config.toml
head_dim = 64
rope_base = 10000.0
qk_norm = false
parallel_block = false
init_std_up = 0.0308
optimizer = "muon_hyperball"
decay_shape = "linear"
train_tokens = 1290000000
MLP neurons of a small language model. Each row is named by its layer, matrix (gate and up: input weights; down: output weights) and neuron, and shows model dimensions 202-265. Each number is 128 + 32 x the weight over its row's rms, rounded and kept within 0 to 255. A neuron's up and down rows have the sign that makes its largest values positive.
A block is one neuron, or neurons of one layer that tend to fire together. After each block is what it responds to, as a language model described it from the Wikipedia text at the highest values.

L8.gate305 [123 159  86 137  94  90 144 100 133 112 114  91 132 151  98 139 161  79  97 126 121 127 139 167  61  93 128 123 186  88  88 102 124 111 166  85  93 112 165 119 176 131 113  68 129 203 156 117 123 160 167  96 129 141 153 114 152 193 108 117 109 112 159 102]
L8.up305 [143 194  82 117 190 101 118  85 187 107 126  81 120  96 120 125 137 119 126 121 106  74 119 174 164 116 159 143 104 127 109 128 228 129 100 147 166 149 112  58 178 149 103 123 142 141 132 147  91 144 150 156 168 114 206  35  77  96 119  97 152 130 167  91]
L8.down305 [ 89 119 113 117 151  46 143 115  97  95 145 144 119 144 119 157 121  76 188 134 102 166 144 122 157 188 166 147 181 120 158 141 118 116 108  89  78 115 150 147 113 108 120  70 161 111 157 191 158  43 142 120 131 123 146 146 170 110 134 125 109 183  72 110]
L8.gate526 [150 111 112 169 158  60 163 142  76 129 178  68 154 129  98  55 115 180 175 139 169 205 176 162  66 171 115 100 155 107 188 153 167 180 165 175  76 123 137 138 154 137 119 129 159 114 129 117  70  99 183 118 104 106 126 132 110 107  66 112 138 165 137 139]
L8.up526 [128 134 118 130  57  94 167  81 155 184  95 114 168 134  86  96 164 141 160 141 150  88 119  89  66 110 106 153 111  84 123  90 116 128 137 164 171 114 121 136 109 120 121 143 195 128 138 136 147  66 144 114 174  91 124 126 179 113 129 131  86  99 132 139]
L8.down526 [ 98 154 125 101 136 133  78 140  84 115 120 147  83 143 113 134 140 195 151 169  97 144 184 167 137 165 123  45 162 160 190 138 133 134 150 133 117  84 151 115 115  95 185 141 120 173 159 125 132 118 161 136 130 120 165 146 123  76 159 125 124 131 113 124]
L8.gate636 [ 82 173  86 118 132 116 156 137 191 170 152  81 211 143 124  68  84 141 177 101 110 122 152 157 142 113 111  66 158  89  71 121 178 130 178 122 104 124 144 165 129 151 166 167 157 133 178  64 109 116 124  99 152 118 172  95 128 160 124  67 145 167 121 142]
L8.up636 [147 214 131 126  93 122 152 151 185  95 161 121 149 108 198  78 108 130 175 146 140 124 150  74 141 120 104 116 143 148 154 129  78 101 113 154 170 113 153 122  90 116  85 180 155 180 135 114 144 146  71 106 169 124 128 116 181 108 123  82 139 128  98 173]
L8.down636 [ 65 177 133 110 183 108 126 119 112 160 150  76 119 192 130 142  74 153 121 170 104 203 161 138  99 121 132 134  94  56 137 190  77 118 132 119 177 109 240 124 124 113 144 109 128 121 146 127 173 102 112 139  89  97 157 126  97 185 152 124 138 135  79 181]
L8.gate764 [142 148 106 124 116 156 135 144 160  97 146 104 104  83 179 180 150 141 159 149 161  99 134 100 146 188  11 157 129 110 148  80 137 150 139 122 136 155 154 105 105 137 139 149 101 100 118  94 124 143 128 106 126 147 132 122 152 105  91 111 160  84 101 145]
L8.up764 [136 168 112 157 110  92 133 110 159 119  99 137 184 133 149 134 161 166 117  77 149 195 174 145 141 105  96 122 149 129 147 191 161 136 166 154 146  86 119 124 185 167 120 134 128 129 166  83  81 154 138 128 153 185 144 117 136 128 125 162 104 164  92 138]
L8.down764 [ 76 162 103  95  59 125 112  86 161 116 111 139 102 140 139 143 123 166 154 110 148 104 119 145 156  93 112 111  67  86 107 100  84 105 143 119 154 150 112 123 128 162  79 161 120 195 107  89 195 131 166 102 125 108 102 139 147 102 141 116 102 201 107 114]
Responds to: Prepositions like in, to, from and for opening a phrase right after a completed clause or noun phrase, as in "partnered with X to develop", ", in violation".

L6.gate815 [148 155 152 111 111  46  93 108 125 139 149 183  83  86 148 198 142 122 187 156 120 130 109 101 120 203 125 115 127 165 158 129 154  77 137 125 100 171 138 186 130  96 132 141 101  93  75 135 137  86 152 146 179 232  93 129 144 123 133 101 113 106 102 156]
L6.up815 [107 100 120  85 142 132 131  84 108 156  82 101 159 152 158 155 147  81 107 136  45 111  68 136 119 148 192 117  68 108 156 124 162 112 156 108  65 107 104 116 110  77  81 122 109 155  73 117  93 141  56 149 109  90 159  61 100 148 105 111 179 164 111 126]
L6.down815 [121  69 141 159 179 150 117  92 130 150  51  29 103 145 160 175 129 113 149 144 103  52 146 129  88  85 161 159 112  95 131 122 167 117  86 139 142 137 126  75 162 131  93 146 120 166 176 105  95 129  81 131 173 116 131  55  94 146 112  82 157 212 122 141]
L6.gate1012 [121  97  95 115 158 118 119 182  69 179 130 124 129 157 105 122 129  80 125 148 126 137  66  83 145 167 136 104 152 132 128  78 117 163 167 144  91 132 174 123 161 101 129 174 111 171  67 172 195 148 100 125 150 137 158  70  95 148 124 106 119 144 103 175]
L6.up1012 [112 142 117  88 169 119 117 151 132 144 148 104 167 109 186 188 110 100  90 100 134 121  88 119 155 121  88 103 112 152 137 148 190 107  90 152 143 107  84  91  82 107 122 161 132  80 144  95 154  99  77 101  94 149 107 193 119 172 114 130 125 118 100 121]
L6.down1012 [105  79 218 106 143 145 169 106 143 105 130  71 180 179 139 190 151  98 118  67 126 123 132 103 141 122  79 145 129 166 125 105 203 111  67 157 102 120 120  93 109  94  94 112 128  90 113 114 170 168 111  64 105 154 129 163 171 152 206 179 123 104  81 147]
L6.gate1029 [175 115  81 131 170 159 149  75 139 101 126 159 111 122 199 136 156 211 120  94 119 155 200  78 143 117 112 106 102 194 120 102 120  70 131 168 186 132  95 152 157 151 170 119 186 102  87 129 138 110  86 108 156 143 155 149 177 158 171  69 127 163 137 124]
L6.up1029 [ 97 142  98 189  90 171 127 122 143 116  80 143 125 163 158 185 149 108 124  88 113 105 162 137 126 136  77 128 133 105  47 114 120  92 139 111 140 114 102 167  94 175  73 143 147 151  70  93 145 102 111  26 127 138 154  49 175  80 139  78 217  91 136 111]
L6.down1029 [111 132  89 163 198 144 110 149 126  98  93  93 133 162  84  83 142 134 119 129  88 151 195 127 175 131  86 184 116 214  94  84 142 105 138 131 152 114 124 161 170 171 119  92 144 133  56 157 181 116 125 140 141 136 151  64 132 112 123 134 178 102  91  91]
L6.gate1273 [106 126  79 108  80  68 149 174  83 154  97 103 146 137 185 151  69 131 153 172 139 155  96 124 109 129  68  94 134 152 138  74 136  45 148 129 116 200 180  41 106 129  78 149 103 149  88 161 150 211 123 139 160 151 168  85 152 154 158 130 147  85 103 140]
L6.up1273 [111 143 157 148 110 122 164 150 101 169 170 171 124 135 117 120  97 157 148 144 127 154 129  95 159 159 138  67 102 101 135 102 158 111 191 102  68 159 158 115 172 199 147 113 141 140  67 166 183  97  97 136  86 134 112 114 154  90 152 117 139  82 203 190]
L6.down1273 [151 134 165 174 202 119 185 131  56 165 143 152  94 132 171 145 194  92 165 145 130 102 137 121  80 182 123  95  96 105 148 129 115 129 168  59 102 154 138 149 120 204  95 112 147 169 108 131 145 109 132 133 126 144 144  99 141 109 182 148 162 163 203 185]
Responds to: Commas and "in"/"in the" right after a place name, leading to its larger region, such as "Leesburg, Virginia", "County, Maine", "France in northern".

L6.gate319 [136 116 100 144 134 164 109 173 194 133 136 149 126  94 156 127 161 162 136 123 155 166 153 151 114 137  98 149 128  81 111 105 179 115 165 141  92 113 117 172 137 132 148 142 176  29 162  92  79 130 138 177 181 208  94 130  46 152 121 164  95  97 129  78]
L6.up319 [192 160 158 127  93 151 149 115 182 172 109 140 125 148 144  85 115 178 145 146  85 187 105 105  60 127 122 194 107 122  58  56 201 129 127 174 161 130 131 178 102 139 109 123 164 102 123 147  91  73 128 111 138 124 156 160 157 143 158 104 140 173 116 106]
L6.down319 [ 81 133 138 148 146 137 177 115 114 135  96 121 123 103 153 209 102 126 173  87 134 147 162 108  65  66 165 165  68 152 146  96 168 106 178  99 128  85 142 130 135 148 111  79 131 133 110 132 195 109 146 129 169 121 154 160 129 163 133 119 120 159 218 118]
L6.gate330 [114 152 125 187 117 134  77 157 129 141 103 187 140 163 159 124  96 125  93 120  79 133 163 113  95 114 120 154 165 144  95 159 111  93 101  72 114 109 140 104 119 136 176 123 125 118 108 119 134 157 181 131  95 109 121 145 142 175 162 135  89 224 131 113]
L6.up330 [138 167 185 198  94 102  79  95 174 169  94 111  90 200 106 141  98 108 149 174 103 113 133 150 117 148 113 139  85 121 164 133 134  91  80  93 142 106  94 116 131 146 137 103  94 161 139 150 149 162 142 143 151 226 166 138 143 134 112 108 128 129 127 172]
L6.down330 [ 76 137 185 168 127 138 144 119  67  98 203 116 137 140 168 139 160 152 160 130 124 103 143 114 140  89 119 125 106 145 176 109 182 117 129 126 104 132 195  87 104 150 114  74  87 117 115 125 146 140 186 167 107 136 115 172 110 153 101 137 142 161 119 135]
L6.gate385 [ 63 107 102 154 139 131 108 120 157 109  66 152 147  95 135 164 158 141  42  94 167 145 159 121 136 133 138 113 127 122 100 155 134 131 138 135 152 121 182 106  88 105 142 145  98  96  99 133 156 176 153 156 163  59 188 192  95 122 150 112 115 180 183  85]
L6.up385 [141  76  86 127 125 116  79 133  96 115 103 122  69 188 125 102 129 135  92 118  93 106 162 123 122  90 174  96  95 152 123  58 169 128 128 179 126  87 101 124  75  99 141 185  96  78 176  85 137 110  96 155 134  97 123 146 119  69 165 127 129 119 225 132]
L6.down385 [124  96 138 165 114 138  84 106 128 122  64 159 173 147  62 148  84 171 161 125 145 140 179 124  55 161 126  99 137 103 117 122 141 131 134 126 149 131 157 156 154 115 163 167 105  77 210 110 158 156  94 118  89 203 119 183 128 170 192 117 196 162 182 113]
L6.gate426 [ 86 139  97 131 145 126 142 106 128 149 102  87  95  92 130 128 126 137  71 121 115 121 108 105 108 121 149 143 120 118 144  98  67  92 157 113 114 150 150 149 148  68 130 130 145 190 121 149  72  82  76 136 177  87 118 192  90 168 165 113 108 168 100 139]
L6.up426 [157 126 120 178 133  97 144 110 113 130 175 117 201 118 147 137 126 130 102  87 192  90 116 121 130 162 140 137 195  72 106  96 107  25 104 108 102 115 131 176  66  89 131 166 167  98 173 130 155 147 112 169  86  96  94 132 124 127 114 134 114 181 151 120]
L6.down426 [134  97 164 116 112  89 136 122 142 154 149 122  99  84 130 141  89  97 175 149 102 133 130 115 125 153 111 145 111  91 112 129  74  99 114 135  87 147 127 160 133 149 144 152 107 115 158 180  89 150 114 153 153 146 102 160 129 136 121 147 119 147 158 103]
Responds to: Prepositions completing a verb or clause, especially instrumental "by" before a gerund (moves the plane by tilting), plus "to the", "on", "in", "into".

L3.gate1269 [ 92 152 128 116 127 129 120  89 158 141  90 115 166 148  61 148 172 116 155  85 120 114 130  80  94  92 135  66 154 120 110 188 124 135 233 118 111 170 101 145 128 147 155 152  97 156 253 149 128 123 128 135 107  98 143 116  93 150 100 106 171 125 112 137]
L3.up1269 [ 91 159 124 139 122 111 106 119 153 158 133 132 160  58  55  87 134 192 123 114 125 149 151 135 118 151 110  82 196 125 165 127 136 167 122 117  95 203 118 129 166 154 126 132 145 123 159 145 191 178  86 117 131 123 128 109 107 159 158 154 208 127 169  84]
L3.down1269 [101 127 167 173 116 110 212  38 109 151 130 121 102 120  88 115 163 147 190 122 133 115 110  84 212 167 110 126 174 128 176 187 157 179 159 144 100 143  84 107 135 123 105 116 120 115 131 119 145 200 123 111 130 148 136 173 117 115 136 105 169 178 153 134]
Responds to: Tokens right after or forming a modal or infinitive link (can also, cannot be, must, had to, able to), plus inner word pieces such as powerl-if-ter, Dev-il.

L3.gate1275 [102 102 142 125 161 203 128 130 154 151 148 131 172 134 119 171 124 102 103 117 140  92 104  99 159 158 195 118 174 142 126 119 175  94 182 124  87 147 125  94 209 162 102 130 125 139 137 145 230 112 160 142 140 141 110 148 163 115  58 192 119 145  87 101]
L3.up1275 [123 116 132 110 152 205 142 105 159 134 160 122 173 151 121 136 116  68 103 114 138  82  84 115 171 175 169 100 170 146 129 115 178  78 171 132  56 134 133  88 180 173 111 150 138 109 120 120 204 159 179 169 129 115  78 130 171 129  90 196 135 131 124 116]
L3.down1275 [120 155 108  96 141 206 159 118 174 157 199 106 159 130 167 157 139 154  73  73 122 146  92 156 169 126 166  93 157  95 106 139 130 102 140  66  75 153 161 120 105 153 100 127 136 113 112 121 185  82 145 130 160  68 157 148 123 113 119 155 106 107 103 134]
Responds to: "In"/"On" plus a month name at a sentence or paragraph start before a year or day, e.g. "In June 2026", "On February 10"; also "In", "out".

L6.gate315 [122 161 104 145 193 131 144 141 114 139 150 165  89 126 102 181 113 136 152 133 107  92 138 112 139 143 138 159 134 157 104  82 131 153 159 126 139  91 159 130  85 151 142 123 145 134 127 110 184 210  98 178  77  81 134  64 157 128 169 141 153  81  84 149]
L6.up315 [ 83 135 150 141 183 166 127 100 126 106 118  82 110 109 182 161  43 106 162 131  81 142 142  48 129 146  88 133 142 144 157  86 103  87 150 117 155  89 115 164 117 120 117 171 150 106 145 139 115 145 128 118 147 151 116 168 130 107 125 133  99 148 161  95]
L6.down315 [118 108 175 108  89 122 132  60 124 137  64 126 164 152 110  80 135 125  94 120  78 133 158 191  79 146 127 182  88  90 177 135 121 148 125 148 118 138 119  91 106  73 140 139 102 153 133 121 108  74 159 129 116 143 147 167 128 173 107 188  80 108 126 107]
L6.gate456 [145 123 116 141  71 142 108 176 102 100 148 151  87 169  74 147 102 114 123 126 133 167 155 156  99 152 114  72 133 137  91 161 126  82 140  68 131 111 173 188 138 110 146 144  82 109 154  96 183  89 154 101 135  88 176 117 100 112  72 175  89 113 129 143]
L6.up456 [ 97 140  62  96 117 135  69 134  91  72 121 112 136 166 132 146 130 154 153  84  72 133 156 170 122 120 158  82 107 117 132 149 146 152 147  99 127 136 167  77 115 129 114  91  72 161 131 128 114  97 178 158 129  85 135 203 103 180 139 161  73 168  88 120]
L6.down456 [146  82 109 137 145 146  81 141  90 129 130 139 124 166 137 158 114  83 120 118  88 104 153 126 127 169 122  65 154 136 154 166 130 125 139 130 106 148 171 173  81  88  92 132 103 138 134 125 138  72 102 108 185  95 142 221 189 125 104 141 158 135 159 212]
L6.gate971 [ 99 182 163 112 143 153 133  88 185  86 157 129 152 109 129  97 151 108 115  50 132 121 107  70  94 127 178 111 124 158  94 127 125 167 172 135 113  87 145 187  93 126 120 143  78 119  77 127 149 153 157 132 164 103 200 204  96 144 142 101  91 136 122 113]
L6.up971 [102 101 113 120 117 153 205 140 161 153 142 104 114 118 168 151 165  73 103 131 162 153 108 145 148 161 159  84 123  93  88 117 187 192 207 148  92 120 175  94 146  81 135  78 108 142 108 116 128 148 157 121 133  83 147 130  51 170 160 139 108 144  89  94]
L6.down971 [123 116 128 117 133 114 179 116 131 115 174 167 148 172 173 144 104  86 122 109 167 111 123 135 128 103 187 135 153 127 135 138 180 184 151  92 103  57 125 130 111 107 139 107 100  99 121 170 158 149 108 136 164  53 139 117 132 118 124 164 115 139  67 122]
L6.gate1332 [155 140 111 125 114 126 118 120 152 135 178 139 131 179 159 133 158 119 148 101 121 156 102  50 142 143 109 170 107 122 103 116 107 152 132  85 221 105 179 117 152 128 141 114 107 138 152 126 145 153 136 223 116 104  91 201 120 150 122 138  74  81 132 101]
L6.up1332 [ 98 157 142  86 126 168 105 101 176 102  80 121  66  84  93 137 141 127 131 156 133  86 134 150 118 125  89 138 102 102 106 108 182 130 174 101  74 113  76 159 138 100  98 118 128 122 152 140 169 132  68 110 176 155 216 103 171 147 141 123 140 130 105 188]
L6.down1332 [152 127 182  90 110 129  98 110 125 123 127 124 100  99  80  78 176 138 136 124  74 182 113 119 126 125 158 127 149 113 120 157 149 128 172 135 129 168 122  78 156  55 174 117 188  94 142 140 177 118 152 113 131 108 171 134  87  85 159 173  92  69 144 131]
Responds to: Adverbs and -ly suffixes that modify a following verb or adjective, often completing a split word, e.g. freshly fallen, inadvertently, also, never, then.

L3.gate575 [163 129 160 171  58 140 126 143 164 136 117 107 190 157 144 119 111 128 152 127 168 141 140 127 124 132 118  84 120 120  77 119 133 151 143  89 192 124 152 102 150 145  81 182 107 136  97 107 170 141 104 133 177 108  51 179 170 147 119  83 115 123 135 144]
L3.up575 [ 92  98 163 112 100 112 122  66 153 147 139 126 138 137 132 142 149 141 111 144 164 125 105 130 170 145 148 138 153 155 107  95 170  67 152 127 102 102  62 133 171  77 142 153 189 100 151 111  99 144 107 153 152 132  65 139 175 132 159 138 112 131 183 113]
L3.down575 [ 86  75  92 148 129 169 135  79 174 133 108 144 200  78 122 159  87 106  47 132 136 124 133 147 148 110 119 109 168 113 124 105 173  81  90 111 143 131 107 120 121 115 106 150 188  73 166 146 122 134 116 149 172 167  78 109  98  99 126 157 210 146  88 156]
Responds to: Tokens containing the letters "in", as the preposition "in"/"In" (in 1952, In October) or as a word-piece inside words like finance, investigative, Finnish.

L8.gate137 [161  95 157 128 105  95 135 134  89 161  91  78 131  84  85 105 142  93 164 165 174  74 128  81 114 191  61 111 123 102 117 134  66 115 137 133  91 126 152 142 145 115 160 144 140  91 127  94 136  98 188 181 146 111 175 166 142 141 134  72 100 135 103 151]
L8.up137 [174  75 138 126  59  97 161  85 156 110 198 133 172 131  85 111  77 152 189 129 135 124 173 117 130 134  92 152 147  99  88 177  81 125 164 171 154 113 130 139 119  69 141 149 127 152 115 183 125 111 167 197 137 154 174 158 142 136 202  93 112 142 122  82]
L8.down137 [130 101 143 113  70 119 163  91 125 116 167 112  99 126 145 117 113  72 180  90 131 124 123 115  73 112 162 106 113  46 150 171 168 129  99 176 135  61 161 108 135  68 159 135 161 169 140 113 225 100 153 131 123 130 176 126 129 102 143 124 141 151 118 160]
L8.gate536 [138 160 140 107 134 116 145  35  89 124 100 152 151  82  71  81 187 140 131 161 132 119 138 120  94  39 116 106  99 124 135 154 118  54 182 142 118 163  76 101 141  40  82  89 127 123 163 102 152 109 159 181  74 137 135 106 132 192 128 139 112 112 136  62]
L8.up536 [ 66 182 118  71 102 103 159  65 102 157 125  95 112 125  80 137 186 109 121 174 105 129 104  97  80  85  52  37 145 128 179 133 130 147 178 117  65 160 122 109 135  67 133  92  99 136 152  75 121 127  89 117  76 109 158  98 100 187 130 163 107  53 123 107]
L8.down536 [130 149  67 180 115 121 144 105  59 163 124 104  89 121 120 135 139 163 143 149 123 120  99 134 124 134  88  82 128 143 177 130 160 156 132 137 118 131 149 134 129 102 142 142 178 126 126 130 155 169 137 116 125 126 166  90 177  61 176 117 160 124 131 105]
L8.gate1126 [111 128 160  66 122 142 169 116 141  94 123 138 131 151 112 106 119  38 128 138  68 116 112  38  97 112 130 152 150  73 106 159 130  80 124 126 127  89 145 136 130 108 158 133 113 106 106 222  92 126 167 136 135 114 147  72  88  77 167 123 164 117 149 158]
L8.up1126 [115 148 137 153 173 127 109 111  95 127 125 118  78 102  59 135 169 116 161 156 157 113 197 159  67 113 110 139 105  77 167 138 143 138 128 108  92 123 133  84  77  56 161 106 131 174 166  76 171 106  97 160  95 140 142 168 151 160  72 164 139  79 125 120]
L8.down1126 [127 174 190  78 149 104 163 134 165  86  99 127  56 162 165 144 105  75 149 148  58 145 148 105 106 115 122 131 145 128  78 149 133 135 115 105 150 101 110 138  86 168 129 147 141 144  93 178 111 168  92 128 144 123 154 125  90  36 169 114 100 186 144 139]
L8.gate1313 [121 115  96 117 148 133 105 112 124 146 102  98 126  96 114 157 132 176 108 104 117 112 184  62  74 137  68 119 132 162 164 160 161 125 119 106 132 165 119 142 133 125 124 100 157 131 130 133 129  66  77 127 195 161 143 171 130  88 125 194 119 129 104  98]
L8.up1313 [144  84 160  81 130 136  89 114  75  98 108  49 107 172 143 202 126  77 129 150 122 103 157 105 131  64 117 181  91 126  60 101  89 149 146 103 169  66 139 117 159 140 171 137 111  97 120 144 146 209 137 112 140  73 191 171 128 149 139 156 147 133 188 140]
L8.down1313 [124 157 206 134 115 106 125 109  87 156 128  99  78 144 130 174 148  97  87 180 115 109 127  99 104 100 182 135 210 128 158 182 123 175 105 117 188  91 153  98 148 116 121 122 165 119 144 143 107 153 124 106  56 133 146 176 140 151 177  89 114 149 127 159]
Responds to: Tokens right before an upcoming main verb: infinitive to, modals, adverbs after can or could, subject nouns, as in to support, can additionally connect, people signed.